config = dict(
    d_mlp=1536,
    vocab_size=12965,
    norm='rmsnorm',
    qk_norm=False,
    attn_scale=0.0884,
    parallel_block=False,
    init='normal',
    init_std_o=0.00546,
    beta1=0.93,
    warmup_steps=200,
)
MLP neurons of a small language model. Each row is named by its layer, matrix (up: input weights) and neuron, and shows model dimensions 80-335. Each number is 128 + 24 x the weight over its row's rms, rounded and kept within 0 to 255. Numbers have three digits each.
After each neuron's rows, "fires on" lists the tokens most often at its 100 highest values on Wikipedia text that the model never trained on.

L2.up1228:141123135151114142109168147127108129094142076154130158123132098109149109146146017095129076131144144137151071118105124133142107129088111082075158152134161122126109123099164128130124154132150122134148146096102136130132113153134164146132186127154111074119161125150144121108153123132130099128158138113144098162118126127146146143105099102123115169110199125125091142131124099150152091088153124135115079101113124106130155108122146151125139135107101158111130093176132124101104146083162115176113144125134137148089138123152135113119139156137132134130083109128120143078128149156142134121136121130110181098150113162112116142146158112113094156210132089167127141118128155135098130107105111145126127138137148106141067141141108163144156157124161176100119125123120131117117106125170120
fires on: ".", " |"

L2.up398:128132141142198136108136164161093124105110116128081131196136096160121097184169148128122117060082110115121094143099133151123154132124113109163167127110098124112157143173155108125133106163109116131141113177128145144137116121144171124098105084108134139151131102062147121165150106137100124142153101118134114139138115137191087161136162104133144142174096102098142141142123132088113105138115121164093095159144154108114111130122141138187102134169142101151119099129103138165135166114147069184149140135158197157122107129130088130121111110130152140137115148107138091131159084129127096136115137102170083133096131130148140118118171136121114123122112116128138127143154142133133129098104131160058124108140126111127178136113135134115110160139141149112136159159099125120101106125110109
fires on: " ", "5"

L2.up282:139116115154124084129131131157116141134138128161074161149111094100133124167103072138107088139118155134152104081125148146157103108095155090127150095136124110095117139133124121150146113156165127123145185138110147197164117105148156210104123134127145113157151169156185112136118159112091097127159131108122092155120094131144141170128133129134129153111116112108117155144112118163161141107127117123091102137126159125151127106131177126121143097146048136075136101157124100082159163155097132107114132142119121146136163120142153134122148141124104170113071124120107158142105142185118124112120128106093135107140122135122129129158111138116128131138137095177141115116127121121080139131076111146074168125146142120158108121152140156122149106118113108122106114132127100103170113092152136
fires on: ".", "'", "ous"

L2.up556:139119149166117127152136131125077151184119154120158144148127087147139113145100162140114127126128148128148106164129127149170094133144106104120097128124124142133128129171127112142152136110129136142135124124138096127139144116138138152096141187160153119081154153150158146142139151147164147110088110102129169131117130120158082123113132130135125138123092144143117128175104127162139146132138125160161109091107132097140150111149108182149183140086145142106153114132104144078129122138125122144149102127141127154119146119151169158170109111093127126157138151111126133117117134112106105125094157129147126130165156143116184107125076117109092112124147189150127137137113143163080154143106122130162098118065147144147141128141142168156093145114092093143119143118158125168106092104107092
fires on: ",", " ", " |", ";", " and"

L2.up850:161158153140157101100136115106124140133145148116128100144133153102121097167115150103113133116100117085132122138148140101087102127118125149092122096154135127126137097122104101114123103120126119173117203156149133143158166113119132131157121166176131166126133086136164121114138132149104112123106130092135137170108159122134117149189135139124119116162098095138094117131142099158126121175118106163125119121103123098160134117131119142147154176149134128183148107125151112122089091091130110124144121142135127134111142110154158107105105139127084085112130068121083138096152116128108127123133134138104138122087184172174116140120087099131141132093161099147142146157091121097108084117117077134109136114111165121155093176120131164152091113125137163121164104124123106171151100101125162
fires on: "\"", " |", " and", ")", " (", " does"

L2.up605:121147178094129092128137089090128137122149102122111085113155125083134115110120106158151122140156145115145166154118129150125170103110105130149166127130165054098110105152121148114164131165117125132147051117136095102107111155155122153090143115109138108104141148161112160140087132108106099160139138158135115135120133092134131142123128154096148150138146121134136102125116155129127136157110118187119109105101126130159133099131133109109135141151126175139134141142120151100183090117149070127132117110133129107149122122158131145151132123124115184088138190121086128114088132144137123110112122145090102119161165120105123119166143160131070091142106120119118174145155151154144138162088112101130118137131092172084069110114119132146146123109139143103123096137142145153099169100175140
fires on: " by", " with", " a", " for", ")", " including"

L2.up349:154141144119123189099155093104072160138098144102153154142115105133109133113113099111160116189088103073152096125124057147129139125156136157079121125144090132084155138120122132136103142159145146131149158159088153109137120131134132146141140102133110089103150129149164119144184121166152109157149152145151115147104173135128159143172114114114120125134093146126075111135174139162127165121133137110159135164114129122104151104114142142165170131127190086140174123139176131117121151126137176148142116149162123108149125092151122162117137070110146159164126110126157150128094140163153150130095108145094125187147112168105106133142126154122133123121132125173116141123097143107133136121133084115103128127160125140123111077134132169138128116147139130120177149145151121128177111121160131
fires on: ",", " to", " and", " of", ".", " &"

L2.up1193:151102139111193102159142081137118135124119159140130110100117160150151139201123131093142102102126147126178098135142134121121090109119139169118121111157096084145116128163094118091119103141105124140124115150146144146141121088118105178143083121132114131129124100117128102130121071123120126150155152141153151143105079096114167132138125148118135130112140142092146088088138123104119068123168126115125106133116129135138130110108154111127132167144108146169102108125154104128135151123114088064123113065098122145152119139138156172140138144123128130070120115119137111082102141086148117108116140119118101133157125136148172099138097153181161127082150114135141166125142117133143084092140135142113145092119112165127141133122096138137092117123172099095081107110127111097131153111123117
fires on: " to", " and", ")"

L2.up531:150126157136149153143117155089102098116133157147147168146097102096132121163129075143103163112142103146135114128131127148133113125127135140095121173159143130135136123091157127159104139117129101135139183100136119166151105106151144129122154126136086136166147089093162141144173125104117131146170113114138095173162114134167172141107118123163113148111107147117151175099096092129151129118098118135080138119126127106142117106148143166130134129153050131145138085122125118144174191095133161116104173103123159142145125141128109135139169126152110160131048104114111130110124130133146136137144113089116123114138122132122113099163145111138130163152126072160112152107121118128108139119104151096104152165162139103154117139133105118164156145140144133109147139117098136086140098110110086
fires on: ".", "ar"

L2.up484:132191174128122109155141078157128173162110135142148168143169131143100081195140172100138122128129124081128111106155087117132104116121113160137135102199133120134168117148128111133113121117129100138141170110131119153144100101100110130113133109149114089104111117174089105136116128119110131130139150128179122127133125142131119123190157179122145152151104160083091113126119128100126114112137094165150117105130147137105149158138123083106094176104089118138130117159132131175098150137134118156097125138160111079137132138124131133132151138075137120109098130105128106135124109160115174083160131169094116163116162166117139142133139160113150134081141096125152172133098096123137094164148115134124154131122159128127150099161126158125146146119145112101167125112143131140093156127125140
fires on: " and"

L2.up1379:109127124142111110141115142127110135119091145119140106156153147142108135136117073125123141139123145159140101119142132109162173125136117124117106101150125160151140144166128150129121124138151163143148134059114153145143122129101073104093145139129166119085154095142166118162125171116087169124112162092096114110157140128159163166081138139125159097146130148101162106114134110113133157123108164134095128132118185119099156136150140121145123109155097113119122139126085138100163118108149077123140138129109130116133103163136101147106144148096144106112148130124135141122136121102149143159116111129152108147086120110153130107117107115123099136122115152088135158137138139126134107135137152135114097160133144133132119114150208100120181172138141064111133072106111163136096153107153169
fires on: " ", " |", ",", " Other"

L2.up517:107125155159142132161121190143148134116133141066154168097157117110121130118134160115153104142134093087108143094112108150089125150122138137083107108103123139079127105142129092094146161092138094146132109109135139169130121087133116119163133147119133106126100137112156093162159131104129117142133126108160147125127131116115144133129119158122088147126137088107093135124142117162113133153128129133106174140116156105164138103125043139161104102111195157134117142049152130152132138102159117157134110114102125123122137099162128119120082120116086120109142158130133148171119145188158151141140108154102134180111138148146156090088119155129082124096108135102133098146126153111114150140121124100139124113128111123111107143132154100091177096150119117131180100133120121132079105094153139
fires on: " by", " was", ",", " are", " were", " been"

L2.up1451:086130171123148109160091116153161149150080143128161151126149110177112143109144157148152106130123089109093098132123126139140147080102117145081082128150145121103139163153137115082135150148103098141161132133118167123123112115130100120169144140149146122109145117120114099106156130100112136138126120152100120148108139099132132147129121153174128122161139150080099126146134125131108104106144127128107179158088125113114157115104123110138076112148120160160117136115126119154122114146117129159133102126114164114123125087125146111172121091124124098114148128149148156154143153158103175170112088112115100177093150133114135105134117093125105129133142127097174116139152134156080131118141087141133099163147151132150126137083173128113150111154158150103163167142141103149126156107116153
fires on: ",", " be", " were"

L2.up760:083136173137101117145124118109162100131146155122107077103098156090138131100127129128122120102118119147115125087135139115110130124144118072118101105142140127163140115134130126094151148114092137132133151095111127141121140107142144101147112136105135118135161101130142116177102114143092185089138133074185107139131106148106111205132139152103120133123107127120109162137117107145129143157141122128164180120148135148132085140122126176148151141083087164136134132087096155129117144084138100129107145114090134080132132125122132144133123146155106137107159176112126086148119130084168117113110121127132160101144130120156150069124106142148139091155074088125159138114166118113149119168132114119166103156117085140117126095104146086094146106085133121111084134159118162136139106093135107
fires on: " and", " Release"

L2.up1087:144164151149172151150094127100122155141100168133130107126142145130093138188146148075156112131150091133109134167101076094138101084152142188142153150164151139142149156124162129149106132094106146139123129083124156119113128118107141147092092101085132144119108111139162128142132130163155111095131157128136141151112080116091089103147136151118112135109131138120147100166111149141110128139157137117164117108133136157106131149134096145077130162101103154159096135095111138168133115141101117150129111104098126095069079118149142148091126113108110141121109104141129126107134138136117098107137104120136193151156163164116119102129139122151093130105159123130155111112130132097098089127116107138129146144128129164148175120103124128163147169113110113124128116154159152132104181083090166
fires on: " and", " or", " to", " And", " Or"

L2.up782:156153125140126140166102106171116143113142131127163095166124151172185109136128144133158117137135092140170125100113149170123149145115102170134133118139142127134142139156117073131173137105141105124100143143140113109142120112167091151136131145172093133134167133125101140170139131139148129147137132134089146154111119143136133116084108134109128085095138159166173111191106128142112080141149112160126127150121146089147123119118123119140184138129154148147118146162127195097114094115077101149104128115120122131118099108121129096103120134190143131125110089157129101119177160149116113091088145115133125108121122151115127100131111097130142174081105131090134145170160122147159124084156112141132128117139155131136143136109111139139081124148142154105112130108144155130152127118148090
fires on: " as", "\n", " States", " |", " a"

L2.up1449:104129123143141131150112112117175120126131116174163088147138189133160150153136149145169055096091131160153151098102129127109139104154116144139153119137129166138152144114091118124108122111129091134148172125162144148115086115127126131132118135135103116154157110130151144157120106130097121145143116106112163154116073111122126152130094156117112133107143154135108126105129089118093089141136123120118091108137112122163138190096147167116147129148120098156103096091130159124130109072137100123154073145093121107124118128125107152115162098107118148128137082147122090139141139073135128116113105150108114103130127170142118085092149125125106078151127085116101154124095129145163106132160075149162138099118128136134131107123125098145151151134159169162138133115151116116139122123117102
fires on: " and", " vocals", " guitar", ",", " &"

L2.up127:113124112071111087161121079133132146135154182150138116166141156076139142130152151141162152115127131134123151129150121130119118117130143125142156101142108135094141162223124146097124119161145108118122115116117075137125133162154124173116109088120124078104096115143090112116125127089090118135177102127113144131116129140114132141125109132120163170144178156139110131096152137121105114080139119135086131132157167163149141139145135118122108154134124134135130131088139146094108158117158139129107111111140146120112129130183132133079139133123174127104098125193109155111099153125174098129145160139105129149142112119147125107164149153180137105124119124091146133134118115127145111103111076115134130124150121123147142133124110111114102116135134135057123123152128128104152134138090137
fires on: " from", " for", " a", " first", " every"

L2.up386:152164144123148126119110134120116135080150185112142088171123116115096121112107107158164129142086144173105133136128130100120145130105135146087134098135102107141151113142164089097103119150087096154158133155108138137134136109102122125107120154115096107124123155117102117127134094119160137131121120097109130147134134124167156131110129119103131142123109142170129124149144123118134143101150136143115125172127144140113136172119168107154119125166157101126090119119141183126125143133141137146108113127150106101117134112137107125149164154146116102120104136075098085123138145160126135106100125125133140110104098121097217154134128122129158127095142145080156153112096180116135112130133141100097086124130148127140140109160175110163058146103126161169136135190104089147112107166101156
fires on: " ", "-", " |", " said", ";"

L2.up306:087186152111176141107137127142126113093160106123173165109130117145120165115118117132110114108144137123131123154116148139092111156116099110122178117148148128143139118174117136097159138148139129133111115128154146127141159173123141126106083128089140126147137143139128142145114085107129111092131133129135133090114149178149152125123142074153113141143185100149163111140090147171124142114107125143159188096125112147111113118108125171103153104141134115129126164114106162112109136117141156067130177177125119132123118136141115125160123071136142115118102111125119155136142128178121109083152163128125131107099138130171133144134175166125133181131147156059127128125134124084084100123156129125114082161129133135138081134185145153124127105099099094138137118115136089133102134134135147
fires on: " ", "201", "in", "as", "-", "202"

L2.up1261:101132165144076109117152101104098101174138091112164126095107114131175107140164103127108171105146116136163128099155154154107127080109100115109108127132154173140160127153149128137147119152091148141122134152127145120149159073165119135175140128146144126138131107079132132154115104120157166138135083128126103174119075105129113129122084142119148121131110192079127152135115154091153123160133160139185164123091119140100130132148151137136118152159111151137141101138122110153112117145208150117055146112139121108143113148166119115163153146096106081146105136149154100104106096134097133126139127115120169102155141117128133128130138134137170147143082148154144144125155139126139078093160145130109137098135132119130145160116123160150120098098124094112162133118135159109119138097170095
fires on: " there", " one", " list", " to", " There"

L2.up106:134130140146137128124184153142146137151117122129198160135156148140146149138104167156106090126099088127129112105133104131088120093103110152139152128170129127100158123136114136145069138140123177118130159122137123120123153129135085169094128098155129133132124109151143156160117143127121131094160082142151130128120072101164119155157134144129146119126087175107134110150174212136098167112118137118148117121102096102122130175102147092124148170168094129113122105188095105120113130116132103121125114118120151139105100175098139153127143120099148139127163111118154092161125126145156134094092130152136162124122143140155116088136125128117128135164146077137163140129086116109154122140075094133094081114122152103165094116122085160134091113104107109057132122150168101164147136063116169
fires on: " and", " |\n\n", "ly", "ially"

L2.up173:148112154061131126137134136095174132145153122101111120144121142114116141169098100129115103093095146112140167151140117111113143121155158145099139141135130129110106140115127107135143069137096124143140163105130106130191122134133091139167142102155131138141136160130162131170139106139150144071152086129114193146129110117079134176150145102128141153164100123132087140117148155133164156120121105113132140145167125110150151147129138155149173158140078134130171140109115118103100098124108126104081119127111120121093107132149132163088106104147120174129139111154130149098104097152139125164167132162128158102138109114149147113065108108103101083120143094157092144117128153137127102144126120107115157122091123151093085073153154147136122114166108112178143122129130116125125091103158146
fires on: ".", " and", " &", ".,", "ru"

L2.up112:165127120145126087142116121100113120091177132141125173151149094078122171166131103148139148119126094150156097107106115135151148101074117152164130131139156110132121139102144094174128142143138128128112162111115128158166110134148171170117139099185109112161149139127128104125132197161168150108125131154149093116098100151143101166144112102121128119182128131145109129137118120152145126110127146133116113130133137093161136079137146138109144130142109137103120106124090106113127130101107122110113126129123148118124137125107120103138151124100142132140119085124097185135138131145135100102161101125080138093105107133108148148125150125112067136163148106125108133188121104127119180134103109116144175143133129111130137140159109153080123115129159161121146172101060145101147112136169110
fires on: ".", "t", "m", "'"

L2.up1058:126123163162129089118114104103128115105145155147111106131123113111129110159096114099138182136147105121123140108137149163127157088103163135137124146193148128153171125125125155146125172135105119111108116102120115122098151114110144124114052180097127107120169143182146148148131117102133119137130123144133113112189129122163126151054133139118131139129110087107198144142128153123170162146137124119132181161107110143112127147127134120093113166060161143148118148097139092130123147157108140142108161104064107165128124129165138116159151164136151143134147144157146152153082129136115165216092124135103128161133127146136124152116128131141123094125125123129115111158115166095101147069111136173168115100112081138105148125134122106155138066151109135112136148143132110137107143129132093
fires on: "\n", " end", " and", " then", " after"

L2.up245:116161148169136169136124144152124129096101155116140095154130149101102142123153119154115159118135102099094116137090108130098110091125143129095125126146146145123130124179113139129147140106097101161124107094098113141132147129130175192111116142144107119113108105145156137097120155136130173132106119110118156121120166129095120143140138141146107079121106117130088089140152125132161132077156148099140089064155158122127146130154150121131116137152119122135125098082115105157095108097122115145121083127090110071129118146155125165126145105116073163096122160104115140145146129161184153145157122123146161163111099125129158135117147112129106115103117085129119149136146090107121132200105091144140110148135121095127154119162122086128116122108106157118171147172120128137155120079139121
fires on: ",", " by", " plan", " for", " Democratic"

L2.up414:131132131122107093123132147122135140135119100109112080216099096151104116108161119135124109083159135166148149124148117105131145112087146108100088140158164103151161130151152135121058136145127127080128133130070163130171080140140135110078128119086116159137128112113136092145184129113111139086177072116139144105114118139134163118091121134120168127111169130153144182115138152117178153091145110140124153166094110139159139170135150171130171143153079122121180138101148130123142127103164088136110122122144136135159109131138052160125131117132131116164141136154112123118147122102140101116133111119147112165111063144139121151131112138114163112131117119091158122148127113138156120101150143148168122122111143119093145124133157115106120152160120125138144171116126134122148129136141147
fires on: " ", "200", " co", "202", "1"

L2.up978:110135153168128090117088158089089166129123113120143103142123149121138126116124059116145143138092142129132119117120173134143117117076119161108119127106119093104151112118157092134121128120100132194081141137158144132162105094140128121147140143134128106116147136126135139150102131123115141109120119143154160107123143102125094107113126143138146128137128158104114127122115127133129096087128163149128112166096105110126156138152133118097134113151080116133155078155118128170093127077149126132150093144103128148117139136167127121123140182157117140116132077155110121111130117116101136140069119110140121137101127110121145108099116115091150157132127094105131120091185119139145154123111106094117177151125099099118098135148092159144150115173136138112162135127096132102173122130151168
fires on: " as", " (", " by", " to", " of"

L2.up1362:138126112131143177162116138145118129071112095134126166134130158108135125124138110132156093110160132095106117125130122125123141097116128119124118130140121101155099114146117131149149119180122143135121152128128131138153092095129093136168112184118143131160115179135149105132116142105168137156145171167076143091147130140135161083139123126156122120130117160125149078126095134179138117138142100130127132110194080183116119179109149141084115092101127123099184126127135147163132103157106152137142128115148154163102097164161092091145178102111127155121152090110187108162150128133125146151143142112140150131106127135131087124148142168187108158099141156134136092167138109160124127155074128157134170108104110121114149130151115134125161136102106176145097162136135149095127118170117168
fires on: " as", " La", " du", "al", " So", " Du"

L2.up1317:137106146168153152123116134123082133145091150121146129080095114150134166134099117156167113152161097136128111109131073100105133143119109117095151102157140142088129138116147137079132120122155139121144096081125133129155124095090117122183097176136127121135163130142125120143133161143143098147072149115141146134168158129096148142097109119114114136143129124118103147157058152108118099154109099092130162104098123164104126094127125128104119077111127131134117123147132109133148113121118156114124119118103080153125132140133160113110114119170119129125153117073153130165116155117104108109101146131103128127111172131128134135162110095157111106140129135135101118095137148108103123118163152114136143083110077127075171118097143097146178093166136105115158112159107126144123128123147136
fires on: ",", " years", " and", " times", " in", ")"

L2.up1512:169089137153189173170150159104104131168119185148143166121128176098091115136112105074134059144111099113120105112160141083087086178120143122139108131118117116096098145148141070145137103133136166102193156106160117146154134112129167159169094143148159142134090149127103120148147116163134112124151139153132140147150154077126125135127125113138117103149130129118084112167112149142151108113110126176135118113120084148158105113152161153124095125153146125136099114121113098101125155127149147142138165094127107099149135131174170188082089116148104160104137114119139148120067125093119109158139134135114114111147120126104148104123148129145166121117161107118142154143144125139128106088158089120140160123108114147147159111158129128157105165144161156123124132139132129118144124095089139
fires on: ".", ",", ":", " in", " and"

L2.up393:165143104139164126155110150126104098139128080120183140130138121149142101116127088130111120160101149132161122120139142169124115108098091128111149148145113123085133134121111163128126109107102095140145076131151101158134161141141142122155108158113137134167182179071145120135152117103109136121129112140109144097157139140106120095131133091122101152128120092155156145115145102117132140095119142182155111160153141106175174142135152146144140134136126154139134125152131107128079116109099095133113128125142106119128120119135134103162140123121150171166166121136129128085127122180125128114150132150115146057111126144143132140137116105096155130108112148129112134137123138136145165104115111141154127153142108052181140115134070132103110137132171128124163161158086137108162138125121086
fires on: " as", " |", " that", " was", " to"

L2.up824:154124106118174133119152142135135160139128157093132126128167134072138132130136123124153107119104139120106101098106178165081133155147174152091124151131108100118134080151155132126108114138093103154146127149129105146145171081110119149141146120103128117123118165138112117181131136106118067102128137139156106074071120111094117096141163138132117101141144142121140108118130142103147112143140134161149121100161126088158105135167106153087102114140133135139115145136085175185124155110125166126106141129174128113101128103121134160146165156112133131120121129100143150100146110141159141128151095163166129139128130145103171100087120132140131141129161117157141108115149101098139144128157126134132117117136127133164137140135142128117106105131103174140135112102119091126126186140097117
fires on: " was", " of", " by", " were", " ="

L2.up775:157154161120103166151149124127128151160112142131118158132069120116094116145117118134151100109114140162124110091147138111151106205113113107100142141131141113122110081141102161087146157118122150149102108083157120123134104152141163127109093133127097105125146148142109142110123106116153099130133145117097134125104148130105144145114128137142142108126191125159117166106160130135126081138101099175153145054116106179135057145126123181127137157134114102097171110145154093122145134116117123121099172115077105112126116137117086101139170115116124141086177133109144115108090119091154083054120165112146144153113106122147169119126151168146152106102113096137137131126162152095088147126107122131159092109116125086111118105121151106113118131123128139179155130126123103142127086080133093
fires on: "201", "200", "199", " he", "202", "0"

L2.up529:106143137114103108118146076105116124119139135128158152156160112130095149110089082138126086172150121095135121115149128160175161194083167108097160127137098133141142161153138141134132144135157131098117113091113164145143121168181099111101099168118116132140123149117142133124125144193124101134151140154133124138105131149142117185119141138189123114147113136126136169149076090119117131143105141134131123119120187133142104120122136178153149132118071117084107097108182097104106102170119146129113140139139147175143177157134145119118126150132125135119096113129130174058108144123088135128130169154111152144149112149170167147043133152106142159122124131142157126153120159134127140102122132126140091151151109144147135123131149118121128114120146138136121134104127122148146118182160153
fires on: ",", "202", "200", "199", "197", "land"

L2.up340:137121119139155147137150103144113149116129146137154184119078109157119157145075112100093147160173133152128137154068099171143149143160134140162131130154105102116131123149149175140143172122130143096093127112131110159137165124123146094139090144117123130167153125106161109160174128144132120144072134140167114109090050092134130143138114112145113166159168130111142135140147081132131140117114118128125109138172124174141124166168099118115134089115097119153123127148124107112159121150097117112148151123082103157124122101122109130128102159160084151153144160124139137142097102176156117176126172133115160125146147125129108096130126132132132137073109128137123085109116069139115124137123131122153095141121120150102166120129141176146128172096143146110134162143090094132101185151091108
fires on: " and", " was", " being", " he", " is", " then"

L2.up1045:093110155122131129174075148136134118174087136117158124144147123158104137119145136099144160127190091135087067142090138138137155108094120127137152085154140109095156118093177085136126096137098130107153184142126176119140149148113082124149113137167107125098123118126109118170139099099158127114118133156138119110104155099146179139136116117105139144124113136136099128126150132122132107098146155160142132135085101068108110161111100117089083186149115103152157146118137106131124080144130122162146127172122121110127141152161174116143131164126126145083126097109136129122176134141106170120124144132143128096106119155115104125151104131124116131190153127102134113129134169148112146152160103121118166118118096131138141083169165169168151122131177121145138138151093126131152137136103158
fires on: ",", " after", " before", ";", " until", " in"

L2.up1443:125162127173179144142129138159117156102070089124083109181120138133118133149130160112135133143112120114143104159154151153163132128164113118128140131150149084131102111125156120089167160134089117134158146153171171131141137108162148140101111121122148113126155129147091124130068147126176137156143126167111117087093108096135124097086160131127142126145145159133130169157076114168107161119114134142135123121163161133118140121115116172120110101119114067165128113162115125128092132128103131154106095148127148172090131097103097154114130137118150143096131120108163117079089176130076149090136072128168117124090106141131107130095116140108093136103118114103108157152130147138120103113138185161164070124164140135115092148133121085108122174158109152096114124126119136142123139110125126
fires on: " ", " At", "9", " In"

L2.up142:133121122132148090086113086132084081138107119138143111114132122082098133149136166094118116109112137116119128128116138109104127146162146135091121123159147115131139104123147146124099101127129141101095082166109139166139160113096125173131121121123136131135128107090138080158165080145163136117118105139116093133105136141119152141109145078100143114123100135112108151111127109159091132115110107150137107128110131106151128130086107111116161124133130101159104154181104124154158146081102102153136161156136144160093143118139134156152146149117161111128120095152126106110132119124110143130129130064112059100145142137137149115140121122091120144110165123095123129140129170130116087129129110143154112138112118149108114164129135122140095174154115067160127125101170157113096144154139132
fires on: " ", " |", " (", " in", " of"

L2.up1244:133135134134142163122131118139109127122128089144112108119148142170157148144130110114152098157111131160094107142167183108072138138112123147145183119123185133160107121138141153128147103107105104164143130146139166146181125140145135108117136072156146110078158138140153116124079068141124145117163143115137132107100175171145134119109145097105115091098171131145110135158127110113110131142123152147176090142142126105162144132127087146141100115163097081128111090081121138094144170116134118171097118104132129185109103117130115155134120115113130139111152164155110117127121153090151103108155096132179138131101122107183148163131153101119131149072147097107159130107151092144124103139168119162128113133101124133085114097108144096122076133112099155140139154131162139150104115149154144
fires on: " ", "0", " (", "1"

L2.up1485:108147145109146131146173128117126141115161125121133157142165126143148165149113144109091145119104159104126116107109119152074154163141109107093118120168108126151115130102101118135129170147145139155148159125147115135118137167126115134114148171138102112144124163125117115180183127168127104128174108116098149094083175131131137104133104138085095131122117170110107124167144097118131148118121153171156131118127081146113119144117101128128171158118135101118165148133161135116142111136128141095082157135159126097083111097129136172147104106102131171139117121128186177158140149135153150127135113150138116132145137118177143118086118149099115081158120119131110160158086098130128109095149108096156106116149146167125117118115139145085106125116106146079168136101175130112167130117133118
fires on: ".", " and", " most", " but", " by"

L2.up519:114132139144136170128125115121133126186121097089109158111111100109140123123151151144148109121128137123129117110120147124109099111094117175153131169118121133146160114149114150163143142075116119157121124134151118111130159142123116136133112107154188111118165113114129140106111128106145145124100106129146117164143126157177117137164179087137169114086169153135120174126143142133106121093086158158127166117151092143126106117153140151137162135124164156128135119119144151111124136123153117085092158083155150136079132108093144120114075142132129144103093173130108152087136081122139145125152071131067084130089136123137121101146139104157126166091109133129119103133149127148143094141159117096118124122160100165089122132082089153106109089104140125095137085077092150145117147083134175
fires on: " there", " out", "-s", "-b", "There", " There"

L2.up645:156126168120131116152161113150118165161194154114182158100148119081129164122105164131078100086133146123064149115162105138129149126164139119128121126115143129113146130111106139151135143125111134135131158111137161140057135138108083106138119141118119169077109136154162135140134139116090093099114137120095128132124129144096164148081093114132100153126109088084083131090113096136165155081132136142181099145147128127141169144078100130108107107112136121124127139130157124176112107153137143133141096148128175118113092128130149165090122129108149136133155150097138141147168123114125087152123140116131143152134149131098168105107116142140134115124087128133097136134138149118145105119151111177114145146165129167084132137145143139126128128125100092150140136104112125135136118109125156
fires on: "ic", "al", "ical", "ological", "'s"

L2.up310:148149139145127112114090139130096108135128154117110135135140136123121118157149112139147093172163110120098126136161120128133136114173109107148087110112168111106124164120121135149113125152161166121123112109102128115098124119094166098149143164153103136097126134092168141129152072092166141139121148118102115117128107165122105148110118143169139101164126127136107119148125096122111176154144117081131108124123134141096113157110111131074135132151136099107101088152113138201161108115120122100138112077108130125100103127126087106159134156181170150132095148120105127116092095133124136122120115113139110108183130060109115096169140118133152120075141131140097121136135106151144090133165120139132103104116094138121189136110132123108158103136119147125125095123160118122099184121132134
fires on: " and", " or", ","

L2.up464:164166166175115140114121150131129111111070154157128102150107093107129147196109130131160150171156152127141100143113165104145164140162114130092148115147133128137109149109120158124173151115161164087115145113125096095120114113104138097136111137148138100140125132134119175165108137127104126126138164185086144121141125110119136127080111183149118099149149101088127137132128109126138147148093104121115114114138093139099145132174128132129133149110130142084134112114142118098121087147155143130111117143121142142149129134120138147136109171140094100148103117073124185137131121137120125106113142110148118158160131127140094112099058106140117149117140167157127101136159165108121107127082130106135092105115095137161141141110147150141185185093131120143116152093154152158078153115138155
fires on: ",", " during", "ou"

L2.up25:101130130121151192055106171105110129080131095145093149148119127128085118157112126109136113107161115157113129104162152097116144138094132125148178104121117139121092101121121119144107133102144082148128146077112162124154116116109136112132076124148138120124181139120122117137102095089112153123144104153105073115133084125134123129112140152128091122130103144157138157180135105107159111103105134093135097123145174103134176135137124111149111122177136114105148160137139121148150096104134091148120132108153142127124166150105165136113164112159160128131131116129102137138152154160113118140144131155104146141143153126112104118123108163141124164144164113143100118197094107142121149116153137150140134115085123142116115182139113155138112139144120144111113179072139137114192135110087167
fires on: "ad", "'", "b", "est", "um", "m"

L2.up990:193162105161155111099105117142096134124153119133099213155136084131121100111099096188114131088114148108160134153110138133126107108122121129095104099157126082089161147182116109120136143120061118109125150101148156119144128159096112163087158156130093090119167118136109146113137143077112150095138069133158125110156144122162096151046130125152144111100147135122150162095117140134158094127152136132101122119132149104141156097109147124141135092117079157093141085119145142123120136121132165139106151122106120104123157110181114136118125136108141132129124109136113121151133161159125147133156128118105110151130141141115080103151119125128091129135092094142145148140108112132128150131073128133152142070134126109144098103157096155123130138139092166087135122108134170152156102093142131
fires on: ".", " had"